Part of a small language model's weights.
Size: 13 layers, vocabulary 4096.
MLP neurons of a small language model. Each row is named by its layer, matrix (up: input weights) and neuron, and shows model dimensions 80-335. Each number is 128 + 24 x the weight over its row's rms, rounded and kept within 0 to 255. Numbers have three digits each.
After each neuron's rows, "fires on" lists the tokens most often at its 100 highest values on Wikipedia text that the model never trained on; "fires after" lists the tokens most often just before its 100 highest values on Wikipedia text that the model never trained on.

L4.up531:154145143163113115127123176132123156124113097130155170112119142085090126097124123116121145127075132127144134112129096126101131099125147134114119114136162124131178147086144115111127165140128171116100109143105149146156123141128140124106169131099150119152134125150146111179121148098151148107163110124169120151128135086181114164111106132136119155128102110097186150161115116102093121101146154094128083129153114116150094120066134146147191137135093122138146137109143125131136173125103124160145126111116138131135082108146120157129107139109112099115124083111185126140128090154100113158140128137156167135129108141136158104096116171132085117101116139097111137110096129065140125157127107091134106119122117117130143127130114133093109135119169132133123122111171110120147128176132111
fires on: " ", "aged", ",", "ly", "5"
fires after: "born", " (", " ", "196", "198"

L8.up396:127088094107140117108117158108178098135116121112136085105087113102149097119180154121128163128122129127135120101117141162133118088148107146127123151148131168118105130109123176124144173116091143097119154176126147122144097124137135155115167140155118148168154103119148106178090137116137139126123172129127151196113150144114145164157123140089093140158099172097137118121148155150121094144186074145161110133149130168156112143124132129110131153110143118114126119135141088096145098131120112133146128116098127152136127121116145143149172117129122095152108134154110109122096140100148089127110166154116083131172121087143096105081154141088116128119119135128167118130121075116117143123112156097094101128154143110132113130067094166162145148129099155093179102100112137147159113110109096
fires on: "ch", "ing", "ab", "s", "ry", "ce"
fires after: " ar", " t", " laun", " Dis", "c", " T"

L8.up1300:141136163118143083122119167130131098128094124144109161138139151141136108092102120154122126124149127127106143125092066126136155141137093151120105150143115151091085076123106073135158154125131139106133138095172151114205091095154133093099141131094140146135155102099150132120129130131134129133101147102099115142154119189166111094144157111124110119103090092098131126135142090126181109145110122085108088106101106134122119137142104052101204136117127112125111165167097127166159121101122139106154128157118137115167141125146094139162174174107139155167117147153145148148084098123114144100165108103140137117112142147171144140109142151109118150100134137117146124142113131099105165145113123149145105151129145113118119069112122153107080097144101134120103121111125138112112108117097127
fires on: "man", "in", "n", "s", "my", "p"
fires after: "um", "em", " Jim", " term", "iv"

L6.up1404:127129147148122126124150176095156104138121123119166119100108151124136142101123126154099111142098138113158093132113125134144098041138109105108131101125094092151141142171154146136129100109070136129123160131128137104080083137089118083160126138112146144134123133113128134125117167148121091118108125139183151183089142118063129170139116129119135158129134111115128167130137100155145158105141178167144092121151156150119144158085118138093133129109145179104125131134153120149134140110153109111123167124116118143145146181091064132125146139106109118129099082127101117121135143107112100150146152152129131099101135129134137081103094122145098156106168172090137079139120149142131128175157163148098111130102166146147118138151099124134135073152149138132160188137100131100118085141097114
fires on: "S", "E", "M", "R", "O", "NA"
fires after: "E", "U", "S", "Z", "O", "P"

L6.up89:151084142050132129147143122169126116128134110140119116107122145117084129141097099160088135150102106101120123122152108132117159125155098141132169119095135102152159121096119134146104143096117157110150139141130094114098150174125086168133130146109192127100118122094122117123133174128155126140143091119138112147118151117122119147097098104126138137132131100144149127196167121140124136071144145084142096127133163135149102153099125132110141114134138112130145119155152087164155164127179128124173132116124133121173126142114122131139063145174129132110144159171187095148125136139140086143130155102080110188181129156112081158110192168141118153124160108095084110133093127149137119130091113155129097119192109152122120124167147116161139109118101152087099105121144119169106074144105125
fires on: " but", ",", " and", " that"
fires after: ",", " However"

L6.up683:143108134101106099133096159136106115130129143147165118127147128116126117134137129105106059129099130088177110162142129122152097107131087132095133140145116100132136119112180150166108136159115098151101113108092141111135142131129153158142084141120142112141153152124139141163112163130128121114127129121137106150129172135112114130118119119129102137113141125114113141123117110141120142137136140128177095121115137085150184166093136090092142100128160162165165107184147110107127132088135108108158114133142085151167098127144177126096121161148089102137150094148129146123124135165125136131142133107113148122110110149151148107111166108144120158122098158098199077142139138153126112109110165141114080125171093123119136178151095135136091097149138122099145123123164159159134116141104081
fires on: " which", " the", " |", " that", " was", " a"
fires after: " that", ",", " Votes", " %"

L8.up1156:210100163149094115129114149128114123131113131154181134148130088161118100108117143134105116135098122138154115126131168200096097126141136109133138122136102112134129142125122137116087150156104173134103193132155144160111151096141157156176112131150166114096097164109128121074102154143125152175172120127102161112188136103132098145110127129119152140127094143126143117111154099094090125129149130156166106121141133098170151170122163122102146112111129105070113110143124107108143135117169126117161100104102124163163146135063122129143149157118126133113121122125137161123135149162106136126145115156127099147096121135095134158119123142130139155140147100134050145079146058109169137152142133134135106147146140122174098119164144146135162072143153162109197151105106132101152120107119106
fires on: " which", " and", "and", "am"
fires after: ",", " C", " c", "C", "9"

L8.up298:117106141095114142119134168107083113159051142177140140140171111091138123126150085139132099130099147086168142102118093088130138121148127101160133128113137150160096129098149156118125086133091137123132127130113106090132109129114162066156159081144114132151107113118129141077117090149089107131147142114104140131140120116118150164155150167120125123112160070149121165160142084140111121129186135122173129109100126132148146128130114104115121108124137083104137179155145114145193128107094152098101156099130124149143148103122098113097090117123104146111118126111154113069088110102096114121119105104168119103130163170115115164163106124122122124138163113102148158095178154136113137144135159079143202104113113087135155140089133099151137109120132123141142108101107125135120156093146126
fires on: "er", "ul", "mer", "i", "or", "man"
fires after: " E", "c", " e", " ", " inc", " sc"

L2.up110:142132136202181101189123156114156118140084106109138148116141133146172129126098104178107140087137113125116151146132142100152138144128153147115179127109139183125119133119128092075126166121145123108155143109154100101103153118148112112129165126140149085117145146130115127097139153137156144130123123127111173146136117112107117177116112105133155115118092116140093079177177143128114088129117112123142116112126122112180101168074163151121125129159119127135172124136113096091130098118153105119152112119154098140163107133095128140101130077152167185127122093116134102132133162101140157116098076093127136127163108160128127132139176127112120132090094100122131155136143095163165100134106134126103094097135102155123127091140135161121134138140120176167140118121107134100104098134123076
fires on: "==", "===", "=", "===="
fires after: ".\n\n", "\n\n", ").\n\n"

L4.up348:139149144126163115145129115104126155098095141103148096118118084126109122147119075131138122134141112102141156171165100111109138136144104157116102099141096139106113089095158124119113146098143159099130127145080105173157117146079130127125105145179132126116154113113109144187173124114132158151159125091137130129127182141150152111119116174202124174107099071133103159171138120086162117123079132125113153086127122114141144103121119117175163077128103127180140122150105132151135104120130131083123146146122111093131094109144148115105115153133118168097083142115140161120081117147090158134090120129114129150109137142149120109139199112161096092121143142109131163157161124112149124128121146138152121129104138124161145094094105116144090112100107110095104153118141157153153175120132170
fires on: "A", "O", "T", "E", "U"
fires after: " (", " \"", ".\n\n", "[", "\n", "\n\n"

L8.up1167:140104165112128129096140103175140150088140093081207142115107136108157106128167146126084107096114122129152149151155127185106107102166124115125113163130111099106125134154143110149137147089125127092158122122165171171142087106119117144131101177125116148181141116085114112152169116137109124140169129124089158153176164136116158164100143122101167141096117161139093114099133112171102142133084133148131151148161146129113107146126122097156114080145113135129081101114153148093119113161100135143124124111113136087126097129138095182143135121135122146138116131116128112145112109096130128129154125088140130144117115123089101116149115126140143147158130092107163125166156137164179132116110143097127134166135164130162125182131109083138145147142153165126120167162148117092141136151095111
fires on: "ut", "R", "M", "et", "O", "S"
fires after: " S", "S", " n", " A"

L4.up1336:119121110087148168124148098109114142097099134160133096118118080130129122182169101132182094124144143102162118121141134163145141130140112147114167118140126118166085106141124077170124129136115159133117195148096136129152138092090165099126157146138093091089122120080127156109096085082123116169085142159151134144154130085114175162152139110158116142151124088140119126132102145162149084135134158116102096124157140106142123146144136101148131110116117115131136125127100127111113119110149109134125134164125126123148111156098129142144107173100128128106134119172136134122168109112073135091132117134128114128176097131131101145129135123110152162158102110096090131132162116139145116114107158089116157132135106176128113118129164119148174112124159069110121128099122140075110162117086120
fires on: "1", "2", "100", " Center", "11", "21"
fires after: " "

L6.up741:118112153066135092092134117116109095121143133102195143113115113101170167135123160107146126136110111145151116094141106137119125152136133123169130140163119146126151142121111148139145137137123137081115158106124119166182092105105143109154140150107105120117138120111127146133142174103142121102103113101132145128093112152099171126142104094153119150123129153113138128116113171147117096120175133101125109140079148132179128121149069187116135114136126166104105123065150151115125135113151129169141153095153139131125153095154138111121113161114151126118108130102082082120117113098090119133165084143160117116165170148125146120137046145116104095131137150067157136134117146106151120163112095106108138144158141144144160109135134162133105116127144132119136073141148149134113113116121120
fires on: "per", "mer", "z", "p", "ers", "v"
fires after: " E", " ent", " int", " In", " Cy", " Ad"

L8.up1139:133166106120182145134123148093137154101129077109118112141086130174107158113110104117114146150078085126125115153084143078127140109120105109133134114133173153114157122079138140182111118134127135145139090158127102087142124081117121140160161130152119128092121122096141140089090131089163127133142139096116177176137114115148113108119148163107132131130135131146126118133127126167130129122120127128104138105150119116129120090122136122104161131112082175118109116085094185166142119150177092176144076183119141115162140132132094140186108114156105134149120103113142132092129169147138094117076132150132150120119119119098148156128124202104119134151148175107119070145103129085155130125152163132136107115119156123144129157152153121112131135104140105129096182126132158143123142142132131
fires on: "om", "im", "ig", "n", "ac", "orm"
fires after: " G", " B", " b", " D", " t", " d"

L4.up1191:143159147130164095119087118137146159120091134140133123148126106122140138162144126117117149108091110122130173124114164120117155128133101153142109089134108137140093100081117192123160132090130097115111096171101123182122091104081125135117120112139099145119129121138078132123175098149134131161144103118145136105154122129182114084078118175130134164134095108120158155146154146141136112146106141123134138085106115109101122127112136124175121096140074113165121145138137118117166156124136140102141144142123110114148127092159175110118107105114158163110130103125120152143145132147123142130111165134120129139077107156170116134102170144160146099070134117120109155130134088124151113137104102124087118130121126043106122091149111134153100147125119133104126118082104176165109151127114138
fires on: "M", "T", "S", "-S", "N"
fires after: " (", " \"", " al"

L8.up423:181108140163129147151122134127126125105102085138107093114114094106135154135154136128177113120142128128089124136133128104096149183098068123121183109143101077114131124142101129125143135110157140129109182117164101139109112114139137162158102128119151143131125104121077132141086142133138130144135150122125146122145141152125162129102127107160128120070098126133111173116159117079144090116127078126133136120128098142156125142148121170134147157131100104120099125118109103128157128076119117145086093103149085107158113162126108138137151149109115159128131128138142111130122175118141114124165139116137099120133131096103145180135088138131100124164135079104106132142154100170111177132132132090114117139130097128147172141142118147132181112093172101106117160153104105103130170134127149
fires on: "1", "4", "2", "0", "3"
fires after: " "

L2.up1392:159147127150128135132053166132139121110125133138106109147138097134147069100120110105163113124136077153139082163130118130127145091166110160150120131136139114158130150126119121104136142128147133137144160142180111125136118107138134069127115145059131160088116114124094122087099115109124103138161150119124106122119115158128109135122113144114103138159121132113110118103154154110132114138137110100107125139141109107096112140170131120148156163155161068165179129139171131149112099121103103176128116106134119092152133120093126140113161148083131124134122094156135135154138126115120131122100108145118101177138126096144139103108092160170085086132128127116096140144124123110150133152173184099157148174095133150195159121166141158093119128132151110161070139160153123076136110094127097
fires on: "0", "|", ":", "se", "aged"
fires after: " ", " |\n", " ("

L2.up1216:120113143106133145130085132077142153098145130150153097151058121093160110125134107097146114134111117104133114142122138152133175106142138114095115163101133120123125161144127139081116152128158097138167049117094118154106139134128138121147143121083118129136142128137133100143120113088128094159137128113107124148159169124158109117089129151136176139138147140112141135128108123103147107096143127146148084121147094115149132162132148138139142145113101102133098094106114155115112213128131108124136104079145122083111120146158187145122112133120139159103121134125159121146158161122163122125123076108093112133102113088133138126117130113155071136118106116115127126149106121137116092131116150094089174103160131123156135097184132077120102171121107160170123123147106086130129134133126140
fires on: " Israel", " Brazil", " India", " England", " Paris"
fires after: ",", " in", " of", " the"

L4.up652:132140135140153122115116192181140118116125126138186156130123123126121147143121115126092157130124122165115138093178189114143127105116091149111127131127107138131116100085136152090113134137116139079144122102148119134138149127160093127134126153097130089113072155144067108089145156117113123097143068120100124141150128122116093094135147163106119122129140160147162171123116131146070116131113115165115108076115128119116147115160154094137128107126138132132145121126103149140111149171169140139101136158139142108136092144129126077159094102180133119139099140127126102102125113146146142135115120097095141105124156147140116148131127118136149127073142109096120135103100097120143144161095124092169107120135130077106161121144140138096143112120151129148127109166126123133107093117122128
fires on: " This", " was", " As", "As", "The", " While"
fires after: ".", ".\n\n", " |\n"

L8.up352:130119154135135078139150159138127137136119125149113142077168162091138138142127157111110144147110150132109161134142141171094143155145097102151135083134133132101101114108129126175099159141093151154083143175120118155127138127099151122149126147120076102125132129132102112148160113135106125131166121132138117113178079120129090095088102137114138087151160123140119105132156135131131120133160118117155165110101091133129113147123164151145110093135072181143139154161158153127135133176146178119132121105165118127149121139159149137134143148112087148146127156134100115103096121094119105116117127130128088123095161152152128195108134115155148114136104104093140097188179140119145100119119135080135142116113121103141072061124147151133158159096165100129137120082137129126113145154138148
fires on: "A", "H", "a", "t", "h"
fires after: " (", ".\n\n", " \"", "H", "==\n", " In"

L4.up867:100126135167117098156092128131142157105154112158158155135095169154142094129114139100129146131106151108110131156102119071126109118106106120127137139097131160136096133113131132135120121149158153119104108120137160149127108092118111105169108163123150151139110154125164094135184104163151144136092126147121176132160114148137150138141128121073126108093117146111101172149136124141156138097152124110135141115160100141141084124126095096107148140102140136168086113106141144095128126117145102128092178131149136130077086129102128150132165140105132138121171153159128114153097183115134106213109129132135165138126089138156139141111123151133175142126128112135132087086153154153140135191134144114131154113108149120152160117138160130123067150125202137124121143161184119086150112131125141
fires on: " However", " band", "oser", "epend", "ark", " California"
fires after: ".", " the", ",", " comp", " Ind", " D"

L8.up182:175127126101169135122128144098102073121119097150141149111119114125104139143124088128117130156108114121142146124153086158095144113131137147168129158139131122139117144140100126112143158131130143096052132179144122099153104140119186137141165128152094094134094152122141136140112139136133115136143140170123160131137155094116158156116148150124101092156153129088097113112133162138110116102136123140112116150155105113164122131123141146090157109132138101111096100100194099099160143137097131143142123149120110163220120127097130121111092155094148125133092080140072085127116125136139123090193145137108088129136132095127119092133136145116119115119188143125106178151149168117087112122135105114098114152104162161106116118146157161116129142166147146124124138147126116094110129110122120
fires on: ".", "ed"
fires after: " F", " St", " c", ".S", " S"